MLP neurons of a small language model. Each row is named by its layer, matrix (gate and up: input weights) and neuron, and shows model dimensions 128-255. Each number is 500 + 50 x the weight over its row's rms, rounded and kept within 0 to 999. Numbers have three digits each. A neuron's up and down rows have the sign that makes its largest values positive.
A block is one neuron, or neurons of one layer that tend to fire together. After each block is what it responds to, as a language model described it from the Wikipedia text at the highest values.

L3.gate251:496578430443432529537491465470455555601555554563472466445511436502576531513471493443443487465483494515570544512501516474527421433506542536542446585420440477491453537429514489432593490483479429372485476509575575491461487499539432473497526477403545500538556562568509510458493430489521539540517491483497465463517464538531613480470503474395464462514457533568544602431501490399534512489480
L3.up251:512514348537450543531446504520428540496458474507513474395490546529517592474600400499563450374499455435542481510443457467588564535490535499492499514539551593452550475493434462550436567567523529550540414439455493474458524496437543519535531462516530554522503503506451428546575515506545436473364516509441538516542534481532510540458529523543491496544440552497386543490513555542480533470544
Description: Pipe separators just after a short leading cell in Wikipedia tables (rank, position code like FW/GK, nation code like HUN); weakly, prepositions like of/by/in after names.

L4.gate219:451486469536477488487463465465546467518444533418543564518510410536496478421530495457474538528514611475440461430541511474543511449541583526475529462452550456544424426498483552498388557510474510479511462545553420398436601461490436488432517491473477528543421496441575481529412513476431534407608376528538450482477448488603518504479524443474496497481425424416584449433449461628457436497500
L4.up219:527485458505461524492532517373535515556541526474549530471523485614526487493614482476445544555606457524477441471531464516564474552427485464487528495435500434601438442532431545446558530558391444493434523549572507430399589508577463509508511503532497524484457493429458383621489464535453544563536499498440448578526482374552456443439518398492485497502521415418507447466468470537509479553493
L4.gate315:384511477564585562571492534566474513573503510494582561424494540511474529426512449527538487475478448499369505514443437523496529544519514484460548481448430466516426314601528442529489551535537470486542447492444445503393496485513532542469485537518451360535528416497410389523462442513549532494537408569503410491551559485532536629397475427644496424551499463400548468527486536504520400545533
L4.up315:503464498597558496569576526488537460561460513550622547520543476478463506515546502568566498538516520495398557450431515550548436443552438435510556436555459494562551515647522463538543425483501568538450405498408504519378515507565503494476477528406449460437467513534489452545513430472569574486501463528566428442520590498546419603474480481491523573516453382446585488437435458470528442587489
L4.gate427:466563592469424527567519624561473509633541438517568506540442441485568462510559499439451509484515475524509479484435530436503526523451535595479480526464472405532497459591533477572503543464594506469512474294487535405490474444536479419463468541455448441570552551520566481525490535483413568524465546533563429497513526552506496536448481392481511532455461495461426469527425477517414513549545
L4.up427:449531566502513500491543479478488481521572489519589465538528553438493461531548541468549518413497528490594537460447542552554396516428485559418470541549513448343487491543453510459532451515423517531474567508497521569488499414410512426449445520396497420419431434424486464460501517545540457510461525498514521499627510484559427451427471486489479488443514510556457468431513493468539450459492
L4.gate477:438517516456444488505469410501472502559373551455477505521558485412449518402544447449419482509589436507456481504534479477563467460491500561517552603413473576604476440413547406483359505420526500471533522566475553437486476515492480479527535481546527505429562481541550461456400519520547569445505453561513521452450514632416612495393484520392477394494442504512491525473441472463499535469525
L4.up477:516568554500500454454478479455534558546439385543510477628544431472363512384596478504552474487498503438451482520594568466470503511547550496567455493468490518568466453520553554459521470428503415389513589473512528486428447433444484453481537524483525516630544507541490552468521551543510454537439537466508504512535602523405467468570386464466471446572462539528469437511395520488514528527502
L4.gate478:399515542542533489460479562504416535583471495475559501530473547465449495588519518502467476486488466651518499554559494469570560513469539580465430485469403507548385473536528444521541524492534423447442473527475494568447410432556510495480464471478500481537477433548511462534491513550493463493523477468547461430523578584486495664465500423489549573550490532453557501449400558543516410510435
L4.up478:503436511473510498467419503477526466531431485348541601476471494500544382524593484522530555591523494581502476522593438583505563478549489500536519507578462575543420525467498563505481468506492336380529546466520605452442513408494461597440580469470471486537421617491506502428399479418547579506507530504415413520458625518420470505468460432524505508469505463471533501467399483599528524450506
L4.gate511:443472494476536504578407535508532532551411465433545510485385512529591560442504570480515403529471470499467485543473524475506510456559581488412474539474470401581419422512454563490488446506537508495485515481528475526432504459548538548546537440540492434515442456532533520541501472484425517555477414527586421523540546516477519483390498480444598548565495556501442493570386526530437542518492
L4.up511:453441469573442646498600492470493523482567498430429487455516497472470479408502413499480464539453471486540472515522349367526558549449494453384457503570470490521523500575469568464547508522453514433458460463546514588452430418522520464451472437443452444557497623462459387457331459601395548468435479509439403463454525538554532442493446514612480526490479499554535420458555454486534543453507
L4.gate520:501536435529451494525525493519496463450544496469595424505391539585484499433641472485614527555515584539552552506519488452429447471488528434553435549425459502532491489518571515540560546491495522481493641543527525543526505511567550495366494447517567482519487489425540479511498498484525560620417480554438484478555413416508481547532454465475451508469475431485462476491440375567519423460441
L4.up520:417573451649492444579463501527519524520462553516477462539541474493522589510573448539484520494497517536542461581545554544488419537492564511440433528528455426408514522613493512523478509448526522495476509592566534490421372463592519525513458471484461462526490506426460521477555513547566450461445482463499516613627480525516508477567501537590485516509510463530476574519498443468494459462525
L4.gate526:464501448521393620533465475500483506565494470537511542579501440594424431522544473462606576531492554581439492562554435573446527470520471523570506459469443487593408454560521494528533576463523429551409518435442454440323515518492506469464569520531534520471490554501544493534481499458492610524523485627496481493496424470586530494562517483479530485557351503507544434529411478530493517455502
L4.up526:472494489529449542549553538467509547508530527475556441503493529569464520556619398544515618562516513580482531485485497539502500543483395490513498451520440368553371456508529557520507586476470490500445616506457510472417557426609463550418512470568511434507550526436420444548466490491521516570495559564419467487552427429574498471418528462466491546444389429460487486439485515570429508455515
Description: Leading or middle word pieces of foreign proper names, often in tables and lists, such as Georg-i-ou, Portale-g-re, Fer-ré, with occasional table pipes.

L6.gate29:507409487398507538423461528575449496528475520535538505538584375479551532537526412559509544518478470613528469503529503487521525525482498426442513505410481424524442545491549512468542408465498446543431526498520569481487526436526535479484618432511430470539478556511540521509423502455527562494501570589441488534478452519579554522500483481519546466448414373511458522382521462535399552555518
L6.up29:467497544454491478568517491442490558506394423489480477435551467538466487503522497463429432402552517550551536570547426560499530554415559533414493478411500437569430550519464575406540525505494472523616565502501534492473480475502468588497541461461573549453531496448533363567444502442579548501505497428433458499495463550482471396658496415524514516498496455519382494430495569612494614611555
L6.gate50:459584475491463535603440537523452450542343563545554508502517428472515468430502485490477497574597474511451533490436428560462526502507503480467550486462516488522517498560479548466431528498477567497609600505529477493521639510518527550565563442548483634512582484444611455483475459520518511557446513464513396455453489502395505455563543404533420492451396494490488509436430504456474572435450
L6.up50:475517520429507527397426562471534546546457467588558491447518522597437502534458490509543583438482488406597598542500436547477431627436489498522494480481581386514459502470515593485538468436432514459506532491520514502466500463477425497477489507590547499492488488596616480531437427514550481512432499523461539420530513497509416490467543551462416508479420510515489536490446501530439573600580
L6.gate143:498497455440457524527447554585437487506527534505531549531532541552607491426609585495372481577611522518502499581474410557493439533466531550452481497445509525510471488504432515437478499446485428505449598552437524551538465486476458582489508487541409455433446523442526410520418492469460510555524498500482501540486493535436435526487441433441552466480439347505548549444386453552450594443539
L6.up143:541536499482527585498458479562415548612445546502516506522521509548484504529597466477463485533466512523527492478532427607526398673498471422572413528414371482569460500548515502449545502544450527500486525505517519512457490481558454647558510477554496427489424495541538482538444523488488531512528499538472472437520516439517425441508369408446531514530475497486485377495447550512430576504489
L6.gate166:520522476467463547523513497500554619561518536455637475420465394497459442559550512506514440432484476529516546505578502515527452494513500570544441429438404425549503473533494518390516422469558477479510570576454494433468473387532465490443496415531537504488520480543554463513453443506414521507531552535514492517511570406471532452461449433531531584522425525460382530525427510523490496607492
L6.up166:511517519447449573518464483451522501560480467466638499499530462509496427417607494513542488446514461486509521498543358462462598497557530465479506501530542509516481465542585518535439501475554505479504566392437425468453586446559499563534542548584542498449578535375550379478445452461489501520549532526432469486442482478510512550535420469480489575501480414515455440471424468476488574463564
L6.gate273:489533504539410449439532463504506469484512505446534469508458416591524512471576518427491509477458410586539566391563493569475485531570508584434461430459497480570479508589572559551484499536392565505506528495458501621475574524518527541519599477546468513395429400556507468552472474434506568429554454564531530532559554538494443426522516434481543492448510478469514515583575553511516532557571
L6.up273:519522449458391522574463414613427480522423568492544569508525469541460447459514427558501429392466486410507605524452517597479569595497469477537496472492483473490532588470591503587499484435485539551628501514453469424448533484586469525510528522531597553499532510503494402532531517369440423498463479463464516518528420491462489462483473546499395454434381489451536475474429520421440495535539
L6.gate372:445475559448491579584391460598502544594480548510406503493480433432462420560577568471498485547532439540440549442527471418484496538589450549526548509501497429496431490474574497469488452499462518447520562484588548470539466456532376502497502420416500508516551501491591415507452588450477538476449461558609401480468576510503514476523531568528545592471427453540446501543510539506470458563460
L6.up372:533553488400483558555476522455393583696511452407541464463569432554449571462571494492449395519496537429515402477564505522506466491505585564474501568482505509507486532516500509531472470475581460450560456482518531480458486413554452419464505545481481574535520432563473520495401444456403526568413559572425487556412518527442441488436489493564500542557491540483485460581514398580549494475498
L6.gate388:573467545472459536528440467547420379461479525573501565546551396547526571492608572593521446463464509482516501478508461487453412500536433550523443517483507490586438519505599477551481489423461573603474539560435570469554519479520500511489507522519541376576552473493480501566379503436449560516500503482480457535507530466472532483515429527518481582461482442456495500596442634569599524455458
L6.up388:486520556478508540526500576545460525548548493412569424503405550568525551475603519459468504426569543582484552514503414501476487542536519486521485523446494477542484444547489575470564513458436443494458562411418560519443532467485538544552548537489607548494473446483493426600386478509403542482433446424487437442473437464453445390568382523462499493488479464544398543591465433522474572573493
L6.gate569:551445438539555557522522452521498542423534531514637539463556515461452551463615475522565507523545461495515393570487474475444582514482505511509502497407570482604487460468521576529504506554549503490531511563460500467379465460534445487495494419513499554517507505487464438630427480471508508478513539502417428478434525476556498487612413444472571491574397491504519428440481493558498496464478
L6.up569:473511568456541572552451608442471484450523503444510425518539551428526512476607540532519514460474580557552439573544429486513518603486515523399429493356439443527523552498503498521528476512466522453576565450489495468410449454521542579448450461483531547455472513552499432476467561474518515463484522584447497501493516484483385414577414400553502430457467448444457476475412539531506500480611
Description: Inner word-pieces of rare, often foreign proper names split into several tokens, such as Ro-ch-dale, Mag-rit-te, Sal-ak-ati.

L4.gate207:541491387536532505497546465468537486496542520539504457452487465496577534507507523507452468518383496525539596443492545509484604525475509452569446494536519471566383470527416499566495549434510428552550565505429479494505564414511430564502465407408474532538570456419503417461433490502536576542496503466475537484559360470528440428450537479536473530454487444449492499417514526481461416557408
L4.up207:483503527466492554530546554507490604456498506496501494555580542528512376418440555395567464554458537493536463512505493418460502420446547469538518588497449474521485544438451541411519546441568407501510553593493586414531470533516528625372440442572559511460416559428563559521398498415598486522428438458548528526516532542520497412569496507460513481511454554482513501602437546469504480563528
L4.gate230:450400562493509527565594568602536514439541482577489503453613517535458503488534449430541484519570599529540480566462570510433562502399514543449527462498509443472581500612488498410425597485464505563410511570468487468384485438516628551520509506461573528567505542457536474425534484564497509531507534461529520456561423537578459513523474547532527482445424494474505532429435480457518378494459
L4.up230:538523449561509510608541581529591437461548563558527463389505455547494474554473469524495476450568550493497558540378568515547416396446493533500575499513508504502470432490542520451487566450454543519459435481494520463402486477459531428559507441482454553534537394501551489507479593567391532571545475556493491539509387475590530406517482550483447547509434508520520493531417454496540520513366
L4.gate250:529492453477391584505513459459524425476500442500655529568493494518619469468584495461505529468502413478520546491455624566547569450431496527489505601545517489531418439540589530532495494492372494465495581497427462488429533424507519521534594493595456444514632513419460534460532405495475516501550503483505560419584540526509448572488475427468450475536455587454573638526451512480538523415511
L4.up250:453459531401404487600477506561474463554456483476568507585427554583595427434586493457426534515523530519556549454494527550450518463594472451469494396505377451491489502526596559506454471446465531417546508414421493489467587520538462495528484443491465495420450552455504508493486431456397546504498499428503505399464509535476412580517510552514374546532481432405540541465499570525421509341474
L4.gate285:445460545531555515434486549526504503492585464521510418477469562444470453468496449511517490522529583524538448470453583490472499501494518513521442486514454466478421441529389571529523531526491453559419527498494506517458473496544507525484525514494480422502645408457580463427501484587576473470624529545522420576593458493531498473515439476529512398548453580551524525467375468433546474521573
L4.up285:482464507544623467491501510582513513448484491570504376434565614493430586474441506416555517595441516454590474491459610504505481476554457508504479508544484496429490527491499572480448478524471513533419502531527482516449450424552513584505581471460456476443561411433552426465513442577515444499592468593557339525543451510644497475538467445536535449518510486504484490499451501493465541544572
L4.gate352:454492590476472387550519541500569470462569449457581411455483547491459533470489542421529495528519529579555567555540503540472488473556436573497464499537416520431504342550498471440493604531546412468478541528421517506464557455472479441464478528494473527433516561405544486508577507511443482447548454533561486472485448483478548527572523419473447477496427464407532522481476519418544476450519
L4.up352:545510518497604476497540487524604496496510553510530474518515527586528441477485496539499396550508466528353522484399482507565503571464482477580477535526498538516505481540456470506500490458472418532413476480431480540479584471524454480502523356604559468558547470516393468546505525518538437428480491442513550416528407536490539409469530502462397351460492486466473548512483495541555503493443
L4.gate368:419494618412443539470523486479435555487507426529493465532501450539526478487511511564454607419580420568482593496605504478485547576535486573487550485561428531501504434542521542460435478509426517488564568518514415520511547455495523488503518547531476510499550578555578441545541415479528495458484493570540445430485381458544460504498502411472440467478494520448495570451535558550557501350472
L4.up368:508554463510432522559507500468491497484521503485579480520480504607499507485562520404540456508470490403454454491486528583589488467438523567444447573643533506519440469441516508490622505497421474517483403552465563508502592439508469486515552454622509477503486471449476542521410388407412400524470477493505462425570461455473480520554459490433464553540379456426518489515470440496465531532520
L4.gate440:443515536463450495519575551526513440553493490409513531481621479467424499447481569489497476484455543536533510586492598462540462520438511456496545556553546511419522420510568506489573552421431467465521538562621550394484510435519505496512546525469514468499540408538540441457467536496484415524485522483538573510506518579548497536489546535478566478486439501460483480464467539471530515548590
L4.up440:470597500568444553524463435495462474519536540490493609448443554443416672506524428578555440511408537561494475511514583404532522500589448562490452421498461525576478522520532525448548524442445541462517550458512481467482517488475546499644504463519443590504553572535482515555472477499531432372483444583582477516520499574431528504401531509481545388593376535395404537476469477499463506496569
L4.gate677:487512534335535470507542481525515480461568521469599474482487517471496557552509537547548492481522540582385489505482606526560558496571570455496554505565558562477519428458505463450511456553467525441526535573453415481510525528516630504432488507514553467513507493467558486421553479579589459584535415518455517538542495468616492478487537430552494469527498524538468541531432491533524488418503
L4.up677:553460495538576467484483571502528502526601408534501505490487472496557537514440432571502565527449487488512488585522612516462521460494479486513491555503479591445528453557454526504553506473635647444440525508495608451503560474514498539568522433488467473470554638571432408537508566549547439407530528516478503502541509548507470525468486571504450550497332493425532573519547517521553435443509
Description: Pipe separators between cells in Wikipedia tables of sports results and rosters, often before country codes (1 | USA), plus some " is" after article-title subjects.

L6.gate48:597443385512563460470397502500450454551514486540536477544487515476457542538470606648469499498529599528540485417561457442481438610523542485493464512471496483485500475499528493475482506483580527422514463521574513505518510506477535484406479477446543499523480490401504519514521454540517541446647544482467477465485511450459505535614455453565491577478512498497549489457440524459539500500584
L6.up48:564598459507538536491489552499490576500491436414533453599466534518385440544484482574511532492422537524556484504533500459476603566449475430570430510566507379457426530476540555490470462540503617490506470516519470475521518507443469556477486546506512493569519525509479520457457407538460479568476452470470512550583523519514440542478569396401530526542404635630539469484505496435487543576499
L6.gate187:392418460573448531475488493539502495561483472491591535517418451521558524578506541546499498441527489572435602470521526459526522433467482566418534517455477485578430367391586511497516409495426490464571541540473596486560463432436451550435533478478534557496500530548522506550426381497493504455491486518553438472493555525464500444548470435597573552512557461452507538438553529455487483523560
L6.up187:582529482472449484462350454399601504509482460417589549508479537498520494513496544514571481556431605506490445494504488520428507524605532481486491455496559546467547547361452485449528500525493452556481444525477490522442517446536593485523515480452450547550414437495571555636465500561540487406540489511461477455521507505499511528501574508466548513561502349524472426531485517570568615495501
L6.gate233:449481426459483495428463516518453527476471445513557479465514529540435429497537521523504486554463472568478457565580454475543563499474520489513549485489408520514490473504489528459471556471543461454473508515498469454449563447604463599497590514476485579466509497424549458497442456482464597603502536590472420501514559520500527570453502403474475598478550481444492520404422530605512540386503
L6.up233:516587506428457558545438519503517577570372481507561564477445443531422494507549432571532526487614538525526541550548370495454543563449544464576494470418449523515490538495523636458541471507469440476518512481455585444451538458540518503564585440494540556489537599478515507542465379395453532444489497515318483506504497482453453453571488449529607503494479436576425507489407538490496572471535
L6.gate251:493423499571373494487393529480550526489546374495569497551482523581502486388486581557504447526522556469469448501459503498497513579375547517507526603538532549471575523530449556410537538455511493515551483536477525477602527439603484522526465462517576531485556485493552456594567451481490592482564528407493538469529467560515562435538474610472533538434507523449512551499447482443517493441531
L6.up251:552513465501532470508429548479466518513503585442552522571599484523441537499520560525489535526490467521485462542480519474503498515459532428587467388446444431466507528435539466462472413486538530489576454551434452481436479523500458494555525441510512584508462547545566562438525414484391536504455498565352434586405505426446490505524486505512537461492389454484620425404493613550504555541554
L6.gate279:492407470397492556544400510604523523568485453518526486540574489568475495498631553513491574495552551592507415532569512468523611577464523493439469518462398470561488536503435544402484517428486373555522557571493527412523434397501453529508560603534558553554513617462526452594495433492475468470502399563429451442499469468540513418522490467531532480524462446514533487470473461568492592469559
L6.up279:533417530506524492514507468521508486542493415417470452545452495479497558525538491362466512621535473506518462595487507540540479463525384504529444542528466511580470537497473583342593488513481511498454548453517457495538475502420415528510506508546590433482545509420567406536463544501454514516490417557438643467419505552581572503497454482474534531549564527481496533444491459495451511459551
L6.gate384:517440491446471533527434510520582532496486443586571558496453461539544445457591446554592518467521545509491494496531492469484536514497490496580563484460500453428449494416538497441492507452398410516478494534574590505478508439615526448493517355463537560456496574529522478518486458487557580488512503562449590503427551432537427536583435484474597455509480380552491596474610470569542495475453
L6.up384:528557475471514503505469508527494535476502512496557447585506478539478521403567536585547472540544473529496496543522410445461545596420450420504458540442501421564428513373560596394485540453485443485570400478563519506519590481523422555467498407518511500510558519505599484472533407480453458445604522446413480449432516540511491377499504503481471503460467549554497495490492519616479496562693
L6.gate400:445510444523454518544484497422525547581443510529513455467497433554488505469514487527452461480469498479561571483528410500424649581472587497537493519496451454580449490525490536523522506534461470488540473519390549544433490391455542523592563457493558594530490462456607369507459485491460588434484436523505432448506546564482475470513511488502536520432432513522548464425405580487509552489523
L6.up400:507519471505448495569504485454478516529536444512515479443441541587497474498567562522452460520464496530569491451591495531520530525616483474513505511518451509601458470623612561611445490468519510495489434502424518517479461408608504488576464572582461520505451450396510469501562471535461466540497444534468481507546495489533497474488532498555507560452469469532505411455437545598473439424465
L6.gate466:478490466419542550510481480430494454516475521492567532556555426518571475463592539465574525489562515560582501460398449495557595489425540566392520440519500382421470447503449487468403495448445483396554486488428488491507580524439437456503503482483519620501516470558601439486440369504458532449454523508418510470496484511519485439472496456530491482539466487472495491516472459494442587442577
L6.up466:529447429404491581541502486417530564526518491517638486504510536493543485497579552472529539450584493511472581480502472435506462568490475510386520497439521413552421498455562518442532499444479507524557515415449542525467513511504405527489553434475566533479552434500524412560522503536533497445510569506534435464434469477560509476485457520403487534450388431475573426512489539578432542583559
Description: Word pieces inside rare proper names (surnames, places, species), such as Cat-anz-aro, Alb-u-querque and Men-ch-aca, plus occasional year tokens after "In".

L6.gate103:462545461497500447480391497490465433464523605516513537441528537520448419493505469552528432592471501564489516554396643478554439460486492601445519496553509505499515325505536461448511522517454458560476392525461464497545580444522501582514532507592447497475593421469521541515517513482542545468541557493532572504483421488539530490507596485474469494450480522455556513450433481590500504463537
L6.up103:465475449481495464524443418474521496492539578529507523451584543524411462586486503523501473541555475458555560517468612485485486524550501472469558501508548563596561492455477457513527500569437433557482461452445532450463529462538453604469440592487483588486519469556451459532551519468558534438511484458400512461538524567576452486456617388546444487481514484340556478422509602539491513508494
L6.gate193:451550431538546564482460549534426498583592401544422508444513586555495497572621521507458467527506488542496537497505489514489489610542491534567472517532431521532450513455626490488484568528402460451495506435554438547589644479517473522568564492458522534563474487472491476464404507547537546507492509427490584479551511481528479499469501412507441442526468493446440585573515512489497521455548
L6.up193:467596451535564534458523614628510515452580522482440407531446548548576521561497524461508465502534483530566542467452459457510499578609498484624500481573474649481487487465503518514504620501397494412530536512515508509502583508589541531446432433425459565466492472416433507471527559512481467488501479466499526463588521476527449431506482413515515492555535553471505496497518448492514490397564
L6.gate522:525512540561462555496434514487484487529418372413489568484502512559514469431488520435513412509466401535505482513511562430543555449536538575506542472579545585502454362559538460451450541494554495562526495611523460495485524571527579460566549487489525419518565503447479494426561488512493449526471524524490531518560453481550546510445525500529449433472489538496501498526508447386529521459506
L6.up522:472569538562434640527507451498514501467525556421488508506554473485558473547568464397488486386501430466480496542447453530538521458502534463567544484554477485656447540447447549453489422455479443447488468503472440448522505516476511484566470598464439530383547559425465510532604449528571441574467570484483533488532463491500490519450466463507522470525522580509529499460487464489547539498505
L6.gate604:466448417541553604545487454570426426494520546516464499485503546476474567467495514454522455471424622530463524515434598478502512512511611620514524484524497482484424478621514510521436531494479502427562549546617476552459533488475532501536629486483452474545577495446516556485426495557490524433554538501478408463633494551461509588456485565574465469511492564475641545513439486574470451463526
L6.up604:516530459556598523592468503535494525536488493519449449552562521471516436505511527442554532509479514522561543553475558542487477530535547591548509621489424525551477467576455553391521494506562464469529521455577453549374404505440501548547522547439461486496484449481502594554492591514504485515499522501440457510541425454569517575466504485593546524514523579480537575447534579532525463512488
L6.gate611:471536458445500518481528442446480536570476477467478464518497518481433531508577461491546378536411501465460509501413544514520457458497444529425423460541547543549451456533492464430552512547508482398507492400457472533478544517559502502482611504514367481545459435383564485449386458441473449501624488601579575509543522565478488546527503520488477560504460462596517586483566528467426426459479
L6.up611:469524468502513433465454430477525503525503550459457479496528539518382586512596452417581493477486491433473479494417567553473411416521452511367505472510495522528463487497543486477553467451531532521562522475515411496516526521524484460458628482517469500500368437389544449473455508486511374512521527566524531485514539552489470510584556504562458550429497475529582535453650543522475424450471
L6.gate649:512566520504563513424526443549512480384500470483449487458524552531514506430619575437463505539423517538557512509506481466520559572535539545497494504583432480505548444514555461399509524536474519479560571559486444509451506410479527483524522515375402511477589499429535443500510475484576465431545529424501480536592525499514494524482447531511609381500457499424468495485529472564588515448558
L6.up649:457452512471544500476533520488583515532634551504561499580528519367465456496530579499577438528531481446535481470459510487481564536466548466513496506492387471514514569521499409527522540505579530520522464531516516474524484533474546529433456546556583469476480684484529521451615497543529474515490486482473556520470498474499499479424580510489486503373473510453553447465486542514418543520510
L6.gate685:503515479559591575581456449538531495493545561587570495564463553495523377528496503527535514479564458502528454486459500538598519495395550550522465449531399563530464522513478489483500491485500523466477522530452435521517518527411600588543452460489444482489520474454485479484516487465528474545519347514476483543582502521562407514479453495540489492565509510475482531583476525496614479425480
L6.up685:472493478553530544515489468536501540489493402469552467517432612437542476523422537549518494499472479473509518550378470485469410528484572569457507457661404544430484513530526446567408551576531486440451458559582502618442533421488533597598480440495512365523515554568438440543473554472511559553626458482487524515534474467576465433502530494513558467501619546519450473550597484511532537528557
L6.gate696:491531530522539423476503596524514485459506425456532501539504588415598463560524486510455498575473492510440435546414443479570514457471527529516558514449498503479540446580536413440445519435479394580609533531463453464473420463399462486407560574423448474446464561445540399495489533519490566481502588461527455528479467532502528593477546573551495426526505553398541511545493513567460470424582
L6.up696:535532495507610546596532445559522415540564585432648570504495471515519492413523462540562512447462557562552585519458478420531494443578540550530498411496515463465584503537434462476454467524371520569490481477497489609519467445513509562485539408417479466523423427493532550473510485478427502399506508515534478502577457569451475539489575507568529530510521440437544572428522495456527514578478
Description: Pipe separators in sports tables after a number or position code (1 |, DF |), before country codes; also closing == of section headings.

L4.gate26:503503415455483482535440498472480531444516494477503442457513476584439532473499481500474562503568561504468408517649541449414548574460529499591430450555472431573457461524603590500409467446533438473481530528499487454424454471534534487468475473447537475547546570411477462540526436483450451511511437566472508459583526444597473423510527439439444541473342419519477431466478490522466421495528
L4.up26:514458480455456664544492420514498458519534425501535485508528462569524541464498500441499490531438509434475548462552548500524507448387528527490518639488451582520535537508582541500542563506392565450515524534530521548406486490506553554568526469634494545467530549425481461618512421446496482535432486485450545407487478500493466443557479558514444566494460531516540558392484490564512451398491
L4.gate30:542452437515415508475463487467620536547457555469603416494533541497349552445493474496442543456534581505521411504544508552494498404532509459635445379567423494453534500442547564502533515450568514429524412439500484476465505529500512487487492521441546446466492535473521545510549435504468429525498448434505475520423486512464579470471558551478444498569426527548585438395452430485541478441534
L4.up30:425492424546409541426580532515515455494497502596502546543539512551508509483476485503551567499500489480472407485512450507473494597505516522539473388362460505591438487497540555517510509565483451472509407494498408489492485489541423480475500443415559588590528469524475454399488464475373532417540464513509501472501478562561504475508448512485520560494477470535513436501495577373379536461521
L4.gate50:483527497513463566433558438467453495480490472544502524451480530560601563484443390515501520508456473574578539566590608474509461537522442579464437460531523420544494526512504585475689566535586417519487480533464473508391475555588577509471535537483621450570568515490484432441474469430441522542497538482524514520540512528505536573454453474525455473473509440488491543494547471464529484478530
L4.up50:581453421446485549489516519542499473484486479510478490512493526551556476510501469526554483406479591515546582531549513481562582477501428581479616520539530503447493463639572507531490559496545482567508439520460543470498520443512463549510579483467524572594462551379572458501533486429499451514502553420465503496514412448519531537481480486423504538573453510536564454469533420592420533482425
L4.gate252:481421426403428511543494497486439530552560498485549510507541490539533433518602483560396513518517539529414451453517506500442553447558471541434502455490490438542456413505463512507559463455423497617568449528472439481491697490510506508500552542576481510497473582473525469560439425498441476521526528528525521517526470456534526519557442452478431441516471429504538539518483519466439453434483
L4.up252:557463473461382600514498511570436413513528413471559580504585412587498513448590535514463547528540489432490491554549522539480499565404386577502505532432553460519433461446516540569547550459494540550523492461512509422542576427559533491524491480516434545455539428410478437488510465529378522410487490508516453506459499443618524399531590429453498566578452506467496480476398516595485552488555
L4.gate350:439504578359477497536570536549389508473449537593496434497505577476434456519557525602519540491511489453369465465490534503496464460548558501555559420476418447489456421596456498532493470526441407389528485479498506469537568432625517543448585511468522419576600480454570444496430455502474446561542444530548510513527479467510466534501434520490461501561472564436481555579419546515465447444454
L4.up350:519556514495478463485622530559453469398522496526568492469571485477437511561564495430556619507550416416478512518514514512531440514549525462459517454488485547468547495499509542582444410560454427494516446469493464498491480369530412516480541511415513482447491511370565452450513419414500532442470521520538464449459488447581360366529525515495492483532488501505444502458446526514519502505582
L4.gate441:441472493472477508481484450534433494492594461605494471569519522446438483429604408590459545481558480438565445533548509485549519449505471493542446519491466462501496435507516524520550489475526456494455532496402498453587528523444481479410497562622488438578509517536584462456454503558509510531473612528507524506496541455547546447474429506512516432573479594549553567579433499472580423446574
L4.up441:491502545442561491478470412557448529537537451547552450569487458481484491468663445615477510560414516448582505511547516577512551444555368477532405530522527550471493565450549549494534490484499490531531552511507472462444490549556446485546494547549495497540482542588533518491454510491567409548526524497429526502418430474545489441411499565546444439487511489531542555470491533509513528453483
L4.gate539:534537550411502542587500457444504501472466500581491521483507472526473513494515536578498495497472537504446436434454516536465502533524556580495515563489428469465501497463436588528615590457505446534490581493525516475536529523550464433530493549460548540506450493396505494460521394574546465482500494525485514491472501511580453587499474653526443526604476574607501459489466543509515436368526
L4.up539:509515382418391551528549413467464589523531423531517518474491461558461551569517450532494455483523444503469525486523518536559521485527379442592613537490604429542511484362533616537494525496434510517577487488414485508511587494490502537545496496611482529512524462507476467554466474510388529503517504563501547536470384467473514467557548478481490427462577482505492575507471453544486473426475
L4.gate661:449429518516424504467527459437495463495421481449548520514506467588509427389532475514422526517596526588440538557642529529497485473489519515479523445464449421567352461484515526495439548471542444487505426483515520556450623451569499522524547430459519402508528509485425419568479423489466532505541422532463483491518558511460492502480451546418529517436499516582544456444440523581506459529545
L4.up661:591470483513595530478544469461419425484465402515575524575568536629486482499492456452517516597485541510572389476532564470545589553441445552478486423473572458464335495381572556388504405477464430532591516524406583545432493482561465500421479451483486487538528484501549510502486546475478517495496499486440569565464541547543521463511485470552556494540423399465581512448518501573503571442549
Description: Word pieces inside proper names, codes or table entries that repeat text seen earlier, such as a second Douglas, Gourd-ou, Schaff-er.

L3.gate471:428450470631454495445518456473454477474491444498480410495516545452569414507565571577441420567515530493467507577467496443493473520594434589534492443484494490523460501428454460472493499503551497516562475571565478457387527475530442538547569547496488613519417520411461557478438444576403561486613433561528444490563524481565530510458511502515449531559486436545573405436475517523486449456494
L3.up471:490532472466448436680549518518427544617447457601398427528360488542514499570496493466552472544488573487450568548468481631472418449494455506547509470570431491480497466514461556521561458546403481471553451464578476503546550538551421494398531475470579545510511602457515511495489542500530521452437481442462513494582568533567479429494425515569452510573563492542526483485473476565546505513524
Description: First word piece of a proper name, usually a capitalized fragment starting a sentence subject after a comma or preposition, such as Mir(amax), Bo(leyn), Z(andokan).